Part of a small language model's weights.
Size: 16 layers, width 320, 5 heads of 64 (1 for keys and values), MLP 640 SwiGLU, vocabulary 2082, 15.2M parameters.
Architecture: RMSNorm before each block, rotary positions, no biases in attention or MLP, normalized queries and keys, capped logits.
Training: a variant of Adam for these matrices, 5906 steps.
MLP neurons of a small language model. Each row is named by its layer, matrix (gate and up: input weights; down: output weights) and neuron, and shows model dimensions 208-303. Each number is 500 + 40 x the weight over its row's rms, rounded and kept within 0 to 999. Numbers have three digits each. A neuron's up and down rows have the sign that makes its largest values positive.
Before each neuron's rows, "fires on" lists the tokens most often at its 100 highest values on Wikipedia text that the model never trained on.

fires on: "cl", "ell", "ill"
L2.gate415:465543487483500523498555545452487552532429437533458516593459519495502482486467482533543472472567492572485485555535558458563455532507463509527526521439474449527537431545531455460512507521487524523563469502497537437480559472484539472507526477576402481487450553434619497505490435527446530513
L2.up415:436516496513440533504527522475494459449525541546581510567477537488513478519523469550557478495550519567489456472437565475452433572486464516527436606492493456517519470484489456551463551451563460492542518464559510514392480508486481480499437539554468486460500462514496567457521505532569469451
L2.down415:465497563518496487553554534423527485422466479504492523537514512547480475479504527473565465536534482450513479447436546463511448485511475456502432542568468508503477503629512553521434518489613573536400461538562492482570561518401538450493504514502465461475472495482527501530442495489518531485

fires on: "r", "in", "ell", "at", "an", "il"
L11.gate290:450435509450568466481482405499504464512516477553527550529487496470525488576493484495494495454463488487512507458454451443489453550447468504511548500470585499590465459519491448573421519549515576495497518530520454521503525497519415451524533472515426496501521500542497467502566496459451509457
L11.up290:540474490467501548505477564384538509445531528501456506488491529556548519529492433472497467522537488466444524512468485586511522523456485483516494568498535448443515559490508476534520525516537466560562470493567525506433478530463446451382494460421510463521521426531534484551480487478555507489
L11.down290:485572536532552506438479514511524517513484522546446463470525492474475595541478488523516479483397500537489435542506546519568462447509475584503550512502459469477552534449531439538584415531539539475517547508529494522544503462557564444503534522571420524528469423493493490454538528405501489516

fires on: "t", "u", "g"
L11.gate352:568450512456509516439544435530525536469482509489472528557542528552473511559470491468508424508470509485552443542487481459436386488513501564559451471488564488528445492493533545548496446483525537501534574550536472523492505429441453425525524473498398445443488532544529477544509395524458560482
L11.up352:456484532544538481505471491482478506497433469487436497563507579440530582512519586485509426486436494504550515521467425477462456517473466520560441522491513542481521507475421553463504513496528533431560558394497488518450535486563497463513474497432519555512459530551516566471461460522476463562
L11.down352:501551454495465519494451495464484462509582476515539528459451442598474422471515509470489435488529481494506436477465473589480489552517543508498495448516453485461499526521526494525507484508537428513531523417592513576463548510460506480446429474529463510511525496501632429489508483483506542434

fires on: "peri", "Per", "re", "per", "previ", "trans"
L8.gate536:506504392513475589515479530468468484426450534490507467530487568457495469462504460494554564422507499533518485557581479532534491572473511492509492492525528549483611541528499445434491479464545492569522508562447467528462421490515406544490528533508526540462505564440526470532496426522479453526
L8.up536:507534428515534564495537518531502581523529515440489477522461515521456540501500442461521487512514455504466456513497495576575544498492560388489508562576480516466542552520476500520486515487455564553510568514550441518480479406473458493542454445467506548449519538442423427469561494549553482474
L8.down536:528546445511456515512470526536523508445558497543477424398524462455501463480441509451470522484488413539508510480521434482489580519491562484486511401491486529522491429465540503478562524491561475445529510462529470521524457549426611513526482462422451480538495467499522520527406488495535426549

fires on: "per", "Per", "con", "on"
L6.gate197:522518460537509567516490490486471467494436499536550465499519501429488497438496485521552589458417520437443433552535553518428595536452493525548476476381549496474439489445616433461439516481553505492556428492564463500515524475508460533456433575476479508464513546404599442478482504469445483495
L6.up197:515587453517514524403502533523464486453456426578514456490478502446513484462470478424458494451503526499411580484485473509531535482446533521533476471486434515548394522504474556543526568495534545481514416543550468479434521413529534448439514515486554554565485583512434540451560464470480512422
L6.down197:605499527522510476499512440504436529518582525482496516432520591541544560565531459458486542553471457456534412484536544480510533435571521519489490463499443539474540495514562506512522523438477482509507530463528465460444487452485497429477504509395468488512467515395491509525455389488522483477

fires on: "av", "al", "enti", "ov", "qu"
L11.gate201:451480441443531532411441493507474543620436477556463530550450542473507511557516514519527525514517452496442454454595434456527418505529540554502515447489503440464488474438487427483493507442467471513561501443448451524453503486460458461466489483434500471532538486475460526516514522562549480496
L11.up201:426514437481496529529533474558457523486458546538468480512554491533511485589466509476554438497449534435431558553521428548521439539524533560454439488498441494415511465463543527538530549500466534514531542495465455594462546480479486463458493481461538460521570477455551569437456501530557473575
L11.down201:504555575521491488585477500494486458518555567528479430528522444462519559508483537571591532523521500529520487484543546482545490512504512566478502390464555549522572514579496501484531477482506464470558570541469531513518462560460555482489520509457547501511507503545445507488514534451483495473

fires on: "Cl", "cl", "ent"
L6.gate433:540495557371518574442536504503509508428460510564521465568444511448430565545529516544491526527529449512468524469483483528545456553515551483486474538525502539522567537488493495489520524570468533589520471503496503493478520554513464515561499473508383475479448515433465435522498560530423534524
L6.up433:551534516492510504474457550502525473407518527423457520524455501467428475457525583567532495501519568524535454495475449555427544487533503572506455556533493457426569518464524494460526571507497526461436530491482489508473489565522498479482536513489489478436445518484485487461459486519525517494
L6.down433:466492546491499444459528455507487475510549519529486479538561468543548434504490464506526456526507521470474455532525514431487524529470379498493470509555515510510489529457518506482471544511494517532469411486468452466589564518496568454444516452488536468443559532515506557528429510491501519429

fires on: "North ", "South ", "land", "East ", "ater", "ast"
L2.gate413:526516461557556489524553473399560520528463537534524501489475491476543581559543534476516490501451495541528501486547544569439547577478475501493532510531458472472500553470478423555489474453507533486529526547546500455459469445494458467527491492463521542462413410461518411478477494493495509543
L2.up413:482578477519454529564477574516515509436510525510525459545437526562519513490488537524449497473555513543470537442554436446522453524476493457484477455472459466496494476450483455536553487459485518484512515542478431529471524505527473542501469543449468553527579497419454523457428501544433482476
L2.down413:433496496498566473517487485462513521435520529546479519488515599442548480517464447499531517508514506536466593402515470522497563549463531506460451555524498423453460488531468537537498508482582544520455465517547505553588440456474552611562522526478524522573533538484494546455476476470476460473

fires on: "ann", "For ", "for ", "um", "ess", "ce"
L8.gate400:445530473536495495504533427515543419511464528455508518517490512474542556484491499477457590550496557484482515500548595550548522488520492549504490540448486439554533519505571538445469504518469543509595458523441490444420533504534501445512504563503545486487451544442502509451489553516487572456
L8.up400:511503498483546564518534491531482457561542417422510516536485493490537578502489507499467486402470515514431533468506491518523452441501487437567542479405485438500474471517500519552558554538498532526588462536475524484423509473522544444446551553500539565500514504422501600502549545486467517462
L8.down400:492486477483505533514539538504489555489552446491533469440562571468476517484519535473486502443549485467485538547425506475483520471528555513485509513477523511559490539517456482520513499488496485590558524528551571492383468529517511459533595459518536452495478563480441452505452547505544447553

fires on: "with ", "202", "Democr", "For ", "for ", "against "
L6.gate396:511530452456543479533568437540481460497485502447511514511532457537565522427458485514451544429512574454479522492559486568498563479526525527499507529526451563561502528519427503445514564425554444474487491471534508511469472547510567413514547544467542520460481553501524545449497500514474467446
L6.up396:501575457491474541527486494481498517539564440526526530490499520517517630490555484444476504533489477474488553461463497539435526458474452427506428512455463529463475471522513531493476455515497489422544515545448529463481437498490489464514525523552529488572458494453520503485564529456464487515
L6.down396:523503514482559460451514497527494532472508470550483507536539516521504560551500505478490518506466529570487550523492511533485496416482456507557500448554475495463449495566487537537476560530471490437603566503496577521493456530459635460502457483524444447485514497520457492525508500507521539519

fires on: "and ", "be ", "-", "a ", "to ", "first "
L10.gate158:492511393446550548471528553483549509549545432488527470472416575503506438545508493523427444493484417486462497498463501450533561456555455520478550558571497474537507463518541467589521491527585546456448493508495570485488437450499515435509445539454445516477479558506602500561540516486488471558
L10.up158:520445428569513502448494490521434469504538533461484464538505581538455523493562484477492512432438496511565514497506539494494490455552512524473545490539439500435537474522478480505526490429536540456467453505540454564545495537512467626536509608474486569458489565546553529541495508509541514502
L10.down158:530533480503490477528446561567541482557650438534524466479492526444553457528477474457507533507517476495483515484538502447490534440565508554514437541614538481489491488488476550479526553522527543519474472484427502478450476455496471510435445495515511490480483540441483468569491483530526571568

fires on: "e", "i", "ut", "y", "u", "'"
L11.gate167:508502450449472581547502446441528514508449449515428471513543458524491560545399559420558508538438494520571404489558524432523465436524547474539528447529507485505497498510458552522459450528532540551522521560565527476501479466473499537504446497479528465517520576516555445457510533515554502470
L11.up167:411549509447513564428513512510492496518505438508511516576489542544502520512512501542485494516445537542521570447471495487450466540421448524572514539522505515455483551552522506484578489474530550469458532481533509520543561543444449543458446544518537470526484509540516405541445556476515505572
L11.down167:626503461502484487516486524502449456457504494489450529540558487526500533524532505474551459433517454511484476504491550468499519437445530486516515467513565470469508529483580481549538539477555512495490469496543488501515469531494450537455463519468487457441525493539524542476463429504458494529

fires on: "t", "of ", "ant", "one", "ost "
L2.gate152:480518519509524531462452509507565535501456534543483468503495471537409492545534440441487535487502454494519473535430489534545433445518499538590534448554600480476496433438542437520542534501486549513558528552545532539461454525461519457556528467519463496536472553495601463534533442487469564460
L2.up152:508514514491445508513516484453544561576506478464462515491517509477538439451566441487525500445466427522554557478459452499471491514501465469471501475455470464460507516498445570463495487531571485536491494422551546456470502482557452553437498423476501534517481500566506528552514511584569500457
L2.down152:474412601540455470569483529514507549491453468540521463499513521489533478398479536498534496524403513452573539513446515570530491464453501511532468520470506473491502496417509589442498439499484427562463505419430527517548522436554522501524550479471553529486457478527474437539516557553467539533

fires on: "for", "our", "forman", "For", "end"
L12.gate93:438487486428490549525535477506548447410448524487490477512516445447471471429438512506464521390474473469531469519470508498448493460518494573514474560539462474537481539499531500497497492549476505519550448545486512463531556506468465515507467523463520569456532457540557511575507501454452498500
L12.up93:455445564528476515480470505548433487537457463485476477520524511549473485521502490477447579449526593444475493452488527571445479465470474537470531468487570550500499513442447457467476453519463523492478405499525470493469558557489500488422541505532455518550442446538520542439503534431460528495
L12.down93:530452569514493508542514504498514532503464488513500544522512513565446474494447473463556570461462524527459532531447589416537493511477417526428499490461454508526528502527467528502498483589489437597461524492513540474457505529503517455463516509505401489551457497555515485456474515434515465491

fires on: "- ", "er", "um ", "cer", "family ", "y"
L4.gate395:437481492531518525488495505511488544588441479475481405488484506427507473447571497503491496530458548447504485498522479487491606481588526434454441559549473432555515434487430457427536534500493505527470465507434514550516506482535467534475584518572477508473527533535503468507509432494524492493
L4.up395:467506466587478553547512506433519492507490626514503499410513504535460466461502436490500539438531441468474489477553575472499604474544421512518502512530472526461492489454488506507485465504562581530533571495446455481490515547508497504465493461524539506515511458457461534486450473456544547521
L4.down395:463454471574513552493468549484441485483441512576550566566584521477500505492504548534488468588572503459570505491543526473451489578490519470487552472469507513493441557547588571453550449538487580491433434465417479448471471516487383509515514494471422467485531433498529526588485460525526474555

fires on: "e", "in", "n", "g", "'", "k"
L11.gate294:505498445483611553502547499484453537498461518519444504539394524454495533515562515467536493548492528589502449529506456462377453567536505481478480456497455498486489459529498492549436464510467553473556509502484452473516564457462469456487559523506433465540490574438440482486490498430466570502
L11.up294:529436535525555536495467423486513501500505460531464522482428458493498544489462538495570492554491503552522514550458380493419439475559436499539530561566452498488506565518473497460459550446527541526462445559551507568520527526508502436527514536506451513483521471420581525521440550484565578521
L11.down294:500510534485494478579470510538500531512513545547533504460511434532478515502504468434499498572501528425470533443529472534495569540471592544520462483527499523507449482518550467449505532466499479530503506490503478512477532490501528625552487477463515440502524500482475463379476562456498498520

fires on: "av", "ak", "sit", "al"
L10.gate480:512520472460560481496436489449486535543483536552482467505493447441493550519478500426509579451506529513478452534491471491476461435517495526511471508532553534480386469544491500552514469525517429562561444518428535538467544519491441470490565506463506448522545484452528525459572501533540462506
L10.up480:444470560523533502523528526501483472517498508485482499520502506482461485464503537544442518433462476510537589531497529514486462502492478533474461431530468472400520497474596525542473436491462444539576472449495514480545562474552480538480536439537488439460546461510525503538456557573507517520
L10.down480:566517490494464537557475517512489516460548574547474528509502478459536528493476419461468525499462470450488487468499512530540498553458470559471472446432507555608502492544554520545481455547458445508516545491472518546511504528361452526447476551461526540542483557496544513477481494500544510439

fires on: "ati", "enti", "ul", "in", "ni", "at"
L2.gate204:521510519513555545495450464530517477470501517529516440542523449480531471571439473443567600497495476469569456471489428487529484513460478527479486514461582532524435498460492503524502502564510552476486500528557506497513570487492425455524532517446427487511478520501472471472560530566462462543
L2.up204:521543560496489487510451480501427422533494440550554493501441552566474506514495444510447516468429514539474395526525522579511541501481523516508466507458456498495456457516544510455517485505495495445485438530559476458505532438426488522467471429538485410525518560534552457563482524540554547501
L2.down204:526465524427520528626487477495540481474412546561465493524507431522427533515511544502502522432477481524501430526526497559485497478441513451476459543544516443517462444491494499469461418491464501517537450373500483495486477553484498526490491521428510536506530496498458478491487542555477470499

fires on: "and ", "South ", "partic", "tic", "North ", "al"
L2.gate289:466492542541541472453566520516448548446463469534514445528464589569500521481573547551498461517518490558460480529562472497479537524504496554485436491531535486511491492470495414488475469505542491525506444556521456476505552467450408455466479457449470483549504530465442522440533512510426513492
L2.up289:450508490540484478542508526501480539464447516496532492474464455456491463479532548478448464473558561499453507488554469475505464561444477482526474461470491495523479509442527473493552557579468494451491469561528531458503452460531526575476415508515476568569496475520498453535480497561560485510
L2.down289:438502576471523495511511498501511502579473506562479418537455532507530432513483461465492483507534477524526504495492524489500504473529501424522499453512495496528449507495463457485495538475525549516507471543554556447491448491490494597431502449533558485611479519495461512533409522516440465491